config.toml
vocab_size = 8192
init_std_down = 0.00265
learning_rate = 0.000371
MLP neurons of a small language model. Each row is named by its layer, matrix (gate and up: input weights; down: output weights) and neuron, and shows model dimensions 608-735. Each number is 500 + 40 x the weight over its row's rms, rounded and kept within 0 to 999. Numbers have three digits each. A neuron's up and down rows have the sign that makes its largest values positive.
After each neuron's rows, "fires on" lists the tokens most often at its 100 highest values on Wikipedia text that the model never trained on; "fires before" lists the tokens most often just after its 100 highest values on Wikipedia text that the model never trained on. A number after a token or word is its count.

L5.gate430:543423454481535498508478527503509528508548502500461451533494504497576490517507523527567519474472479541527537499540573468530443523523543561446582524453412541474457528489422499432473509475485466469490531515508492473538560470506447496471617516448472490471508530483480461509512571531503490485485460565528458485477410493504487467516484548528589489509454476510513542450491533531533561418475
L5.up430:479527559494519476501464507473487519471504562522488584504431494419508537422510480434515500515528575434467489532524509482461453469558526442529565512559491507559498565509479388468487501416475502534512456510498449544442523514429497480508409431488474511524516531523538504501573501409485488508514506547572449581587527466525545479511552465524511505538540544448520519541415537507503441517502
L5.down430:522479493519550553501408496629515520489507490506521352505467475458513475523512534509527420522518481437515574457506492508417486506517479481515551547474455521520506514476452546446464520476506473529527460486556448436498496480613569527482572530514489471494509442491522458498426522508497491466429514531475449519540505463538443408454415500485525483500469471518577503468503532512464464409479
fires on: "." 52, ")." 25, "\n" 9, "\"." 7, ".\"" 6
fires before: "\n\n" 87, "| " 8

L2.gate1676:550576492456459446446496498435535532575543556447458509419566477531414494487475435607572511497509578472510488532417518380549511478532504466448472473547540541496495539516495539442500457459449529510509549501468474538472433478493446475485520471479530512597574470485500533570517541470528514522441446521526503577502559471515477546515521464498542511518502448500485515591539462423433489459524
L2.up1676:538530571503514483556481467487521537439423528523560483526569492553511506540529454541466545519473497517428480512557497461465510569493565559542444471567495463513497552606451502415582484426513482506442514440455529461557453453515584494494491505490443514544526403501509490409567480510469454522452537543530497475561503468515524490506507412458512549458448493504548516500508588510515480532507
L2.down1676:492527540522555518474433525567487498470474434496489475489526476475508480463527453589482468569510528531547419526598485486475452555490504470463490461455502452473485547564600512500543574493528498418523499538518455504544525526500475488482489523483447431582496464526537466451418475486457563460505523533520488443526485456534444509493502477487536556530500444464498514473446512502433415449440
fires on: "|---|---|---|---|---|---|" 14, "million " 13, "|---|---|---|" 9, "|---|---|" 8, "200 " 8
fires before: "\n" 51, "| " 10, "of " 4

L5.gate457:553441432494522549535475542477497503519508535560543515454415541548539480525445508498495494385508542466531509585518449371481545495457502483545516506477579601552514533517492553492361461460473506508552527556471510483480515500536543462529526513504524538480490493427537519476501534461567505505537486506488530467492545505551497477543533468545467529454591472425490557449550462424459467492493
L5.up457:502603460455502503433469511459488413511441546517482508472560490466406483488509424454479442495487460470535566478528549469548529537494554451558531516510452456479526490525500484540478439503524485505515456470523572449476489463511549495499487512513478484483450439548490538499542470485458499571417460502463463568516548463524442485538503496532524527478501465451480550513478496551478505537409
L5.down457:483457484441562458461493571481432442488485589519544476486550444507537513437480480538485566460513538495434488533575571464480530515476456414528488475539499559457562459523508478519444455494453479508535486573468426504494480468494412476567416538516531551549461461452529508507457426538460499443468515521498499512498531443500425491545474553461522501521546481568492474515487452579473514518504
fires on: "|---|---|---|---|---|" 14, "|---|---|---|---|---|---|" 14, "|---|---|---|" 9, "|---|---|" 8, "|---|---|---|---|" 7, "|---|---|---|---|---|---|---|" 7
fires before: "\n" 62, "ation " 4

L2.gate1867:498535457466520473541592518544420457509501508519487490410445499544457540482472518495497583516477472516576536551564522511528479524574428520551504465473538459494469535457444480447489508484479460484516551505497523504547513531527485516526501433483506530455516489479536478496450484487520575494522537518530490582494537485524455548507529547476528539503466534501470499437573511510525456555439
L2.up1867:501434402504485482507456443505569437481494518494483491531508506560512422469501517462389449503494530507425420498602545498505489519479471567531522527454493539485478504473509542484507463530463464435504496486532478474499442514552455465492472433598515485506574464463533436510463508505440572503565526469486553564450452453474498517494420470428545469463520468533511542514478513531529565562491
L2.down1867:507457466499492518527487500514449523483457536408477427446432504473505530524500504459513500519496455467488531522526530519447500527559530498461470486524514414462541517489440521509492520527537488451479477522480461563585474502516508416466573474425422500555476521542442538425462525450518472510552535483469462508540466482446445371534533424473511480441535528479571503399487533503504526508506
fires on: "." 45, ")." 31, "et" 14, "\"." 7
fires before: "\n\n" 74, "\n" 8, ") " 5

L2.gate986:516510520473476450519428502478562556457489575458484510470553507542528443536501497500467531491476529500550518559495526506533541421521437488581455475583474428412471530573486542495447582529494508491391547543481535445462549435413472526471511497487582531531443625490458450520458457507459477511421502539506513568598459530484445531517525482548503546526460578467634577568475471557519483558501
L2.up986:493424492487556503471505486425469507415560535499492495496547505462514518464532507560431536517495497453499481438527563515488544593496449455509532451483455575472453473547430597578517519519450502543475508475462447543486466472432533502509495441486540459548482499499430516497552509520508587568516496539481532494554446579520571509483483487529441534460535472505415489564478507522494569430501
L2.down986:511554529511485455467511449489558491518535452612539405514511536512498487488588507454551514510488547512464568479547500424573515535551469496474503487509415549484490516474534453503498559467469519453473475526531428462520550475428482393453519457499594494532503501600443492481500545481481491470465463504495464487517495515520483553487485510526460541440487471487521450466507503502439514485459
fires on: "|" 100
fires before: "\n" 97

L5.gate819:532549539487473423466514538551486507585523499479525505557488519511498506466433481505525509470436561570542469482438520459460458488483510485548493550495594483477439554472445484547563476473509498491473466453487576524468511512538534439525503468504445516460487523535504467557560505582528463465527478467512524510589475476523513509453540485493496509495517530442509488577552470440441461477545
L5.up819:498479491524489457460504509479462417496476529583493514502415443509514517531427496568585525502502524521567544477542491488492514444493517506546513556483460486517421535571453386504485556508579524475480415497487569487534499474499573514500549457518520486466505464457466588548458546544466499539513555569513528458533459492503540486516533544493536502545476491582555488463490536533453462611549
L5.down819:478491609462448487583499490542538507464486528559465419496553471560484493522556506511509493410487511487545499479449459475504554406594480493410497500450560465536473464517412475544448520509484492539520494493478506487522526420452472547521461440512474467445463571544492460510501525422506522506481499504508510491460518531477464405560562471510450533462396465461515448506523462472466505499567
fires on: "\n" 56, "Cl" 4
fires before: "- " 50

L5.gate1718:480514454510489445504524516538440527492569587492474521498506512508482553515500512422550456498531531598447495466502598475437526505589495546507429501487467575506511519452463509510509466457548532494361532423454443490520513455534524485498496518500540452470447522560462473466545572549473431554499445484435517551547478481505529503508476409528495491502505536504428527513428523559576542452466
L5.up1718:460486524443492518482519447487560495452489589507522464483452521490497449581483465463534477519452515554472521445457545529490520525500473475503490528475436486553508480474558517431436535460537514525477517465464501501533521523512526498439500565460549486579490482495484536462539460546441515450448492476461560467463457466488509499465419476568482465518509471467452476519504511507445454427464
L5.down1718:520473538486544482553450477514493580477514572455504449467481470445597483485422521514509484489432499496468465441502512560525538445515483478528525575534494528577480504497506489504500512446540542526479557499514520508539501509516483481463466431474556491434492567479494502503479464568464470471415482485463534538563503469496457411483478545555489525473535487474471471485508588456457548464485
fires on: " " 29, "W " 24, ") " 7, ":" 4, "hold " 4
fires before: "| " 60, "|" 7

L5.gate473:490542451467541497498437500504507483492538452450451464437481525540589471503481444478491523485427477481477481397450547555544444484487524454497407513489453487550511509516530602491484502413506489488420437508486543503466532505515557517479474527527471488525371530455538527542526478445449483496580457543484512582496468523507504511436405516480435481531429475434502513468515460474475498470596
L5.up473:444422479549404501460520526546492457517535504528527539523456486444500490524473478527456528431507415600501520451493549480523534526543496494492493511547395533456497507526523483508462499463547464541510513535507492473461555478515523525511418534397478572535467472493477519550481479530476422495514496460422458492510526432490606495457488559537546495502512509432585476434534457538485531502507
L5.down473:461436464500438470495495568434478455519547500489507441525493536473564520523518502601488549459517541539487529509522452526480439496515438492501510398468466517505493434462527470468539504478535450461525492515589515436470528434534506489460460506520478533507487542520520419424460537475512475450472482455377576495448537446505479397481503466483483479499519487461538471557470439524499512528487
fires on: ") " 98
fires before: "| " 91, "|" 7

L5.gate1958:527467504439552494505517476526564528443480504510530494480512511488495511531427420526438543504519527491505507533541524519476533478447560480546451607501459468503492552518535505480541446511438590541471491568492427505502470496447536461498494473545490541503500455479532501476497501406490521513533520572460523448538479504505491474546531476627524539522569444521491515564474506532433507496442
L5.up1958:531490548509588456452482467481536460459537525501584492553547424507508495559490520452484502548478475535469511494509519522495498528524582511565541506471508496478462454486471442564561517444484514527528440508511480452469364549552493501496512505513432524491461522467433411496468571464458487519452513535543527484528476450523424471541522564469532496587558486478502511488458531527520401489548
L5.down1958:523481467474490537473457490423495461534505563552511342509537431534500480509427467496417509489452490523571514491518481486423374460501549473472504462496490465516447496503466480528452490490469541453507519502474501483457460477487542491522524440604537554490535461560454479435459509451442522446591511470488491496478472516503531383548481509549565503559485532507477570539480488492525520439517
fires on: ")" 51, ";" 23, "aj" 4
fires before: "\n" 62, "\n\n" 17

L5.gate139:515510496522477513499500505447500502532447509440554506502547449447471480518439461478460449446487517516490560462513466420492523512531470532456482510474517517503538525516528467543508458498458493503436546566498497506489520545502520489486511453421533466525577494496525464479510530466496600466544517498479454592479510533514525503474538494555570571495449473437483504481474446470431528519520
L5.up139:565557505430526571518466472497465620494539513520543495492531455525503453539523561576497588522409468526452510491570523444576461488465517568546366575512568445456488516504488453580531444488542557473435516522482410469428523525624463521498493514513493510490434461426510543466497529483523470568521477497549414474481540526556481501472525513454487509439500581530485544473453501535485511500496
L5.down139:520500531392486524475497470435444549454565542543532435457549498514517474504477574555515606480505503541514529519516474463512463520490489441494465542466514484458537527480534470538515478518508459521486473491475433517467435524576508437478524392512472489484487447485471516485496488457508468548559501480472567480446509453579457416506445441486453373496433563522482571544490565508503476496522
fires on: ")" 50, ";" 28, ");" 5, "les" 5, "ago" 4
fires before: "\n" 72, "\n\n" 19

L5.gate592:538484512559498555439512582558449465521501530476552462484523501515486463537534523524537544487470493525490507517578529479479496406545491538563667574522515501537507570565505488437516449450490581469527521480538515488556433590488491449471517432558418515494444567553478490583547504479435491523472492515514527531511569480476478506469509522467452563452497569478513544510433502517489542465496
L5.up592:457477466483483414556513477518529525582499518469501491457519512436460459540506511552494511550491509552506479484475587517499499442519458498460448586436512488521534496411494504566475525389518545512532517548443459537493550533505473480595492442405508526508484530503481418527490473501466563472518581522478540592488487471413463545489496517457437453503469473491532553479456508506497512491436
L5.down592:492464538543471500534439536570472553479500506509528480486481490470535461486544502525530429489506511464466531500525509469483499511505504520461505554499469584478511530544458547456483542500475550464477476430534461474469548516539512470516533463464497474441517586605515487465508442521414455406478559515465504476447455525515485371407464525478490516496495449544484497513418488506516561492470
fires on: "! " 19, "} " 16, "] " 15, ". " 9, "$ " 8, "W " 8
fires before: "| " 40, "|" 7, "trac" 4

L2.gate1462:387476495502584489531518536477526492490554487443534529566454466547534457532517537473510525451519540547492574474474486515516481513500446546515529564470481485516558526544475564501451457502442489530451525457589434479550533455517434516456583521480503456528513456476510476453537504406510566509490433483493508461491561543468539478533465505541526498547459501444465532490483488534425533481532
L2.up1462:418463510496462479466549411506554475521488505446425449493449605510552452546540549562443448493502455533514498502473488517507509419505546461487593574498474500509448530492539449479481551486489497436527517488506462430534490477588572481505489489481531552590498501467492536482464432495501451455483505493466560480483567512459554473519477434568553483510444500490529456525486527476530518497502
L2.down1462:508488503502490515579458453490511533426562502523490438496541468506570473497560497455500534460557464526501451529473568436493516454495461526462495549536483531524485521477471398476503588483499574434471551506512486458528449528499470466439532548456500498433458461500477463513460563453465413456517438472426536491477524519520493548505463613448473514434454504502504482523603462473434557486543
fires on: "|" 50, "+" 18, "res" 13
fires before: "\n" 55, "1" 7

L5.gate150:483534544451527462501514526514519569529542465611585495576532516518407509507430476501587495520525521426428519481521543517517527434501505447540532482515475535515521503484471457521486494395495521535489523521478500516504556441498478472567509480503494467444548464460627490501519512454490508519483473499519474551433543511478515508535556421519494588504535501490488561483505413492494570534601
L5.up150:479483450482475493459447569545536518462537535534502484464422493530489517577531514525489522441496431451436453537510506413470456546553510528498500510521499517462497454465425493553477580514529481520538541505468492551576469528477517463464551474532614532435487416541434572538512572545532498487590423514477574532503517567537500524447435493488477480451481516497418545476504500440478430529507
L5.down150:536511485520490616526527527527515472458569501549486283500520484540399584512496502519498478491451520448488436451450484484532453531498447466464499456536493525466428538464408495487520534488534500481526466462475561472477471443487525567583537394534449505443525501488425453522451567502569471465524532575498547503425444500401476381517483497514523510477477517447428532475508463524496467559557
fires on: "\n" 68, "\n\n" 21
fires before: "- " 48, "| " 17, "  " 5, "===" 4

L5.gate1007:519574499496513456460588485450639501515525479521474509530508598513583459487461562480442471529494496469421476565504467559564457468513378515519438479485565467437437502510514508511444509544493513482513484378445560518449521579524586442475495488510458436492468469474501443491540521572491507565475434504460556512519493422532533514507504503465538521458444471525513454492505480590477491531504
L5.up1007:435475412496534456486479599442512534520529452464479525488488475512497474586470446441500403509475517442532490488450445521476435418524577516414522483512525503553565483547500504463474507464431535509499514521468547504485535504499491486510479483577507466492542502469513497473468470508518537512507445470465478530435482528537492502460466446512474457531503442439445510514510501483455493485525
L5.down1007:493481512531486494488497461462516485461493497509487414466517541498488530536493545453481521496510521514500439474552486503554481433549506532530496474499551579495510433535563527511507481503445454545493471484448525503511461544515526479439548538533469423453427471514502495448540510503563481513500510529500483434450484481502498571514450460459497511475540575449513552498472486494419537506602
fires on: "=" 31, ")." 26, "\"." 9
fires before: "\n\n" 64, "\n" 5

L5.gate63:516542522418466500526459461531414492521518553487439476499555489501530469505472472474514514392407510519507512490449512457433503488544515507478489472525521545548553398499451432445521473491505517544522419428489545490452528462505483500506469545477491446468443438468597446518453533452583467490542492560497522471515543535470507520516515482546533526471553486486439566559510493501520492454508
L5.up63:497510512469548531525547523501450480444485467470511480472489498527461481469469465520482543528552490419515517522484522502465456559517489486486514520513558477492533464525466489537559493539549625529518482512489475543589504485494524477526493466474561520481522560462528490516506463465471450500516486526482535443375538492514509482521566515484541536526505433456462592503539510530504527491443
L5.down63:469486542516477474471472553464493441441495499521449441512524484499549552492527492572512485571461583471500542484495515551487530467517516511507509480556466520485440508473506513511521481500459497490429499517406434553555538465486447475558506491550574504537497501523494594533486427479457472488493548489484529502521450483475449401479481542483500553447503537543513516443422577441526520470474
fires on: "\n" 58, "can" 6
fires before: "- " 58, "to " 4, "of " 4

L2.gate929:491570539481538546533519449483448475505451541502489504496504516480554493467529512490470443422445450521495493516477523478507464442482538524496441491464562480554571546448511485573560503483508512512441444491455513449537475525464430544542454458536408513464529473499518561515445502509526545447429461538531486483496531453536428561492506464501496550482454414547507510459496522471463555468573
L2.up929:469533457478477567545479513504389468481439607433488583454461506490478520455508531503490488444488503501531509440433467422546498536559475495447498516558470556434539494566498528500454383537500483517517473548491585484503465447496510506556415472556505492501493519498519590495435490492564540474585532484514512543450548490464494486460520478498556517461495473445486600555438522486502501555533
L2.down929:527380502514473558470539546502497524514446492515527498464499532507495496489532473396459496477550500445522437465463431409530522492468465509507554512508537527464474426501563558555491502537482510594470505514434505479508504588459510516556513527462478478546484426452455474522513507469486440471500504534461500489497570462462507442489540478454508453523507449473554512475495552445552446560541
fires on: "202" 81, "201" 16
fires before: "1" 15, "2" 14, "0" 8, "5" 8, "4" 8

L2.gate1850:461506528457434457530463502472463619498502558509412474524518494514400568459546515517476456482440532461498479474473495555521554466426521513489433516533522473546546476556491433572575455551514511558533525457529474437544492523504540497488476476453555563561488457469482539452509468524532492484494533500597513521513496457512495461520521488485474504506495559529505501552503486531463464553581
L2.up1850:481548464546561521461490515487455421504496497507463554494519464449462520572549464474478508485491502485476503551492499524458538441459526531504514528531538521527430486543448514482492533473494476539515500495509547439480539487476528515513491506499433505444522525555496494542422478521453524516444499450536528431439543548511534508562491565500539485492472462560521509493545529574487545473493
L2.down1850:513478522502467484539484482516521535485453606511421481497475563526437511487498517466512470459472450495558549558577483469464524520502443499519523456444566504439465417504433378559557423543515418557515501510463549495531609500470466455485586526508476497484584521500479524479501451472502538454468518500453524534459515553529477353531433485526499490508509474473480461472470525562619500501499
fires on: "sports " 18, "Racing " 14, "DF " 7, "MF " 6, "Motor" 5
fires before: "| " 50, "sports " 5

L2.gate1208:481536479441554439494485465520474522489511542472476504533487510445474485495553498445500552493534509461509433454544464532533420473484443528493430483470535485529503475549461519467490460479478562483538510476450556493442501535483492482498488511467443573454529480535479519500468494496513508543558565456495490484493540465488527502471546477541482526524475462484515492466479498563473537540542
L2.up1208:507490451482455459512468479495497482504453504567573508504519515460471495465525552508553504509458540490570473498513459518532504493542530448483541492519474520469443518489514485471587526518517501553479435495447487497407457486504449582524465510441486516440580540524502489447478470409521573508536541547444389464497495477438466458548554485443453503460502456437447541503448446526480599474432
L2.down1208:488524514512507523479558484478510473405461559536523463504484524557433483526517479574543495464494513532528441530537472539455471546569520452488463496524521515555506455429474555535533502520439528520533501476522426513557509502491534492450470457526414516551615450571467465537457552465538508571586495530526512494499509484480493507524521536552528549435475535546533553490513455564498484482492
fires on: ")." 32, ";" 15, "----" 4, "Pos" 4, "\"." 4, "k" 4
fires before: "\n\n" 42, "\n" 19

L5.gate242:484450479469507526440546467523536546518477484511513472558534440527537459591502472486473472524549492474478571426527439473548508529497424471501475546486520553478500496513500521485496425515463580513470503484515468494533544504503556470458479550584489424481394518460515522479540509518481438475564483486476465475520533484501523488503443477518464507495515462488508482575430546469538513528536
L5.up242:569496557528424519494457523472532497506468460483490503504502464512456523564566614460477561492536586460438542483503507477524490465507503567549487491520579511486513529479483440508581512502446476446517551476520467529522533501571490500483447501468592550529509500494560494485470477436462452496437352474456463465490471504485461496500483521483478541498465487440525542568560564493504551523489
L5.down242:555486474507496476529449533480459470555583474603525435428455530475489446443531515431468525462535471542475554482524502523442446442523461520477523563483471501485539505479503486479541479475443534529515539410501440574497455526449497481530447499562499515517494456476546499519507547535501478563547529421497438499442470498497448495530454481493519469489507499483484517497518538537459448406541
fires on: "|---|---|---|---|---|" 14, "|---|---|---|---|---|---|" 10, "anc" 9, "|---|---|" 8, "|---|---|---|" 8, "|---|---|---|---|" 7
fires before: "\n" 52, ", " 6, "(" 5, "ain" 5, "Att" 4, "ie " 4

L2.gate341:507456463491491489461479493546455488491399529529498473569514506527502467519486529492473561447515438454582469498438491413513490478544489496541489465513524514506483510532479506540527469525471450543532541486541453550548515583489489479533477549515467531482497499472464526465552486434529479504477547463465442512500522512512394524525468492471505503518534475498499527480535500582577614464537
L2.up341:517508535513560510489469559568460404450450565535487512518431585507500515479541472473478414499511450543490502512429492538474433518481566436530499490505505470487517463421474460517579493492524472540466559534499471477492603514541499489500460531517475510490513500481541529466432507491582472551501509585552586469479490453533479508462509548495496415526476501484469562416453511531523459497495
L2.down341:498524564486472560467456459523522495547466499451523540502521483498493541452533492460436461530536465509536527480475495503487435457484521437493540549452511495449510475514586567466538535485507542465508505423496502464520428539538500548516519451530559535529489469529511527521447454540523562449450502517509489485483495476506485441422473637502513475451490491476497503513540480477519438524512
fires on: "202" 88
fires before: "2" 17, "1" 12, "0" 11, "5" 9, "4" 8, "0 " 8

L2.gate1661:457506503441460485515518467504423495525547580455482477572519475506487441517449551468516548489489555551490451499533609466526518483477518432532471492462585504565463522455471513453544480444502463526389437478469542471578497513508487507556482470510463443432507472433529471542551525453458552522472546490525504525502462470444446488395528470450506455495519519472505474541464513448498533492438
L2.up1661:508490539495487503570500435529531461500531448545475513482436498495460461521598433538420595548522504415548539465465535557460505626554454522504565507428446458463532500458506561538481449536508483440480547551500502560445461469482499479503573463487497529507479527504493520568494511447451511487506493537474528533489458512524467515514483427490481522511479525515531534495547533458431516519520
L2.down1661:457475533472509446497500469454432498618527489480452467481478539560585464518547452448466485506490531509541473545489526500469472462542509501546517522480506482512478525492494514490466534416538487542531540469509477453486447477440533553446486541440546438476484453491442553477495483505506502545502563504512466502519486536488467363486441444508558581521490586472487582467500453479421573530463
fires on: ")." 32, "." 14, "\"." 13, "ly " 6, "-" 6
fires before: "\n\n" 54, "\n" 7, "ay " 5

L2.gate680:519458549500438491489505459484494554554466543438468529540485621480475472590542470480486459500519562468539483478399458520416554458494506512556487518461521527558461505463515483540536450505486520485471466524482563431479435492454513477452492490444461557522420560406534456466486473458504626533459514553567480520423439410522493492468495481475497478434526432428473509430479482502509578520494
L2.up680:476459453523528520545546444489474459515453406528497467461463523476509476539421569475487465508460489545469431489521594423439544500486523505552448471502548536500487525535509506451556512509533516514493429457474502490500493474547490454525466487493482491485505475503487524431452541572472532545525518453516428543526555565394550484565502547464546546518472480535513430449389545527456530538469
L2.down680:479534459532460466524446447407501485511458442505512539496495507526531394434463525554499547509514521481473421530491495517527486506517513457487469534468511511466517484529487490469476509470472488524539475456537417604448545536571454496485528538483545458546432458538513484533458512523498482519491506536563500505479484523477551402485483492487506523484515541482518502496482493481439400500466
fires on: "." 100
fires before: "S" 23, "A" 10, "\n\n" 9, "C" 7, "26" 5, "D" 4

L5.gate1014:517484479474446418547482516489461458470432556487501478506521436571530508449572536489459462515570487513515544479541489458511530427516542468477456505518493530507506465496531523540373493474477518491417567526502454472493433508470539490467586536547600524526470432468539475474513415569521545517578467515427430488494515551514553528484532471546473496489503544474491489531513471466481564495472
L5.up1014:534489432567485457534564481464495469531427516459542511434500437493561469548511500507543439472524474539528552479555526488536538471516512492531437552543508488535532480528472454544533470477482532514492541470532487454484525565446460460507504469489501454586425548503531513508470428491513536462565526573531421554577449625543475470469560506471461477539574519474533574458499534468491553504447
L5.down1014:498524479443434498495477445507509479524480479510581541440501507551577458487528431494527494468512580535482522503474465461499429468539434502485440511508539475511469471538540448514492430526515470433487490449561453452484511504473498491509483467476502482489439541455508524515487379518482519501542479503466489447535501561535451399476474531461447485502457521486531531465515506443463576578513
fires on: ") " 63, "at " 5, "birth" 5
fires before: "| " 66, ": " 9, "|" 4

L5.gate291:470443497495504424480518527530502478484431507473534506507525504466499498529482542502465429504548466539522493470416509528485498471517469563538531507463481514440512431480487406484480471531493490413486597540484523510581491533441505483497476513478440540491531601486464462496465545490460528510534513463524549507473450528508508528538564511524504478560536509535540540431479535530459473514501
L5.up291:461534430531496489490481455557577493499401473545510486542472475492504494571445462587580498397463464536531427499490556451458568486542504543451507515460461514515556538516524519504467509473491540402491550486573522544525564533507509488371455542515477560520460482506501542511519562480562467520523535455491513451472449539526533532496477456490554485453495466497497552448521451525522477510527
L5.down291:484486444467485505502463502435505471530492546456492623495468532447465484471491566434494468492477542528577461478501561505467500501546506494534540503569542505400432464546567470473520507515495466479506500542517469499504451522473457508476459453474484503556525608516468467542369475498526544512459488465462524473500491576462541404470490530548448482524508492545444513518526512462554474622442
fires on: " " 96
fires before: "| " 63, "|" 33

L2.gate882:534519431443446489494493481523517560593539551513496487468439493507507501643474532587453451524563524444470513456496478524538523540575511530516449464524500504529486561542439508441423529496443522478471489477483544470491525524564563513539468465433472458502488515497552466462463545468499475457428418539439515470426461502418591561537458522446406487455438423567526534498521549515484463510479
L2.up882:519509494450502436439547438443577562550467520503426474490511461608483531481468415544481523493504539482503465508516590496497552454475516550539448519502517517506513454531578491520488542489519531483475474431468432507506455495499506516530495478493474475444496460494456507484506447492495488446445437545505447476482514511536553489508540538433486487490506563495519420550430503492428395457451
L2.down882:469537461458515541505465465499531468465497497554529494484479506557491482520529514528577452484500517500489537528431483549532471563496464489481501545520530446505565456534434586427483512541440553464503453480503467506469576490539459476541482484584477513472569474534498516545457456511527482543504455513527539499552508478479484487507575512510512475479437461533487542459475495525525499532574
fires on: ")." 26, "." 26, "\"." 13, ".\"" 5, "?" 4
fires before: "\n\n" 54

L5.gate1042:494574546483490464466483495475517504588460507523477522441574423526463449481478518462514523498522516498595514463536504466558535441557496580485452463487509497467483504504520505526545522485558540512443513439410485497434512526457663543483404464514520439477497442507488535521489486440492482516506488552565523494458585513488498542549480470445547516498504556449478526510524528491510488484542
L5.up1042:490475529494635505538417446524524493506522519534478522510511493496464576530544553417539538463505424574551462580446565572510558497563521505492540480465574506566497483495469484476510475546457496482507461545571517423516530529550421459484450497457492427492455538500512435534422508462476588488527454480456511489458518454544512511463509479547499502450561553468378525499515484483506522474479
L5.down1042:606488547459525487473484446468455562499539437546462411481473542513516481512561549500509469555516539509460567473484503488525482474477534506431540537537540491530518507483469471492474450468443459512504528492503444465509474451524468449547465415523580586500481491484497554496501477482507501498493528451502458507468469539516487472467529494511456396489584495483518480460502467458473515539452
fires on: "|" 39, "gun" 7, "|---|---|---|---|" 5, "|---|---|---|---|---|" 4, "|---|---|---|" 4, ")" 4
fires before: "\n" 61, ", " 5

L2.gate964:536525459467510486494486457541479488538542570457559540548550517474482393492537456486524515449545439430473480464509520473444462439489502544521521555500552491465508481486526607505487499474517475470498527538504480539555513581465457498524496568511573482525480509467512458500457492551427565558523469449539486512600459482524437545476495501417499467519503489515537470537483469482449416596520
L2.up964:473558533472513531455499519507509474438496459500549530441506466444438472495457454468523432461523511483521489498381521465478497450531544392478516604540463517521512476482465537532520475500494491511484502559452519535561581472469553428571549457530486501545557464564529537484489547616581478552508499451512465505454453495507491488526504466467498513443525426494428469510458472489432549488441
L2.down964:501507518572446521445535489534509484578586467503482490533489486517510564446475490494498492564549492515520478488403532494522453485538524429493481543559510457431472505473517491524545454525552400515503540541428536457486491538506570545534507553480484492472520461469518439551528533511466529525431477469547547532517427509497476439477498538543498495488468530488483549380458489502466459522544
fires on: "199" 99
fires before: "5" 13, "8" 11, "7" 10, "1" 10, "0 " 7

L5.gate811:438512479537514446489523533516541556520426510420447529561511502432456421480471557500534442469422505487510516478496554468551555523457484484524500475506503427538395567529479488473520542428464522443452452405479549474480516409492497510410496500505460455462492545438489484522535527478435524486471529523558479547498496524463522479467431430530578495507555549530487535536501530484487488489517
L5.up811:487519493489534531436460537500485487469411446476453454556478540495482501436441441472473489489477489416496471474461471477554568559538506582536457476559456404570504460473483497511570535467520537478522494479491485516498459463543506490512487436536521413509452479384490508531477512460518510491518459536512498534469450493536514442469473508539520544462512482502521566556432571475509418517523
L5.down811:427519547526565496467474510525484471453485429525467536536491546487432496480487471559509433501557479423494474514507476578535532507518472479515506521456532480466503480498534592505559475454505510498479491490568457471472509506547449541615522424479523466499468584486495453542481477467541482550475507518466513516574418491515535438519524515504489505438525490431475579575463522529490539564500
fires on: "31 " 20, "30 " 20, "50 " 20, "600 " 9, "00 " 7
fires before: "| " 65, "|" 9, "October " 4

L5.gate187:462493490434477413454493512489494519518543508470462487487499470470507467498501552480531423502463476505559480515488516434468524472536505506554448523508478512522429523472553460501459430464485523496471515549435534412594536590457511443485474502460532531444473518456557540523533530493505480553428410533478477520464513419462538523496576507431548511513517480549514461468525510507538506513478
L5.up187:477446449510482458487452458453468530457464462565445513589532511441484474459442539450558532511472496488479501403558586490475466507494548480473526450470471534479546450438497504551518528609472469539441509541448520460520490491523488544507487525525507463549527426508439443532549461428549487465528551541522518475547498566475476500498494507504526530463483530522550497455489520479507492461483
L5.down187:469432541491530403405513397469495518523482478548469503501514478442496462431488547525469522478507513553559520464458518443508561470497518557476504509548447434504492523486456507506545546508528451466475523518402516426494505460456561504526497495496468476560428559466505470528542519511456480501487494541503467509475484460467463536503432432538567472509534496509496476516501540538563492544482
fires on: "- " 60, "exp" 5, "el " 4
fires before: "201" 17, "202" 15, "199" 9, "Years" 6, "200" 5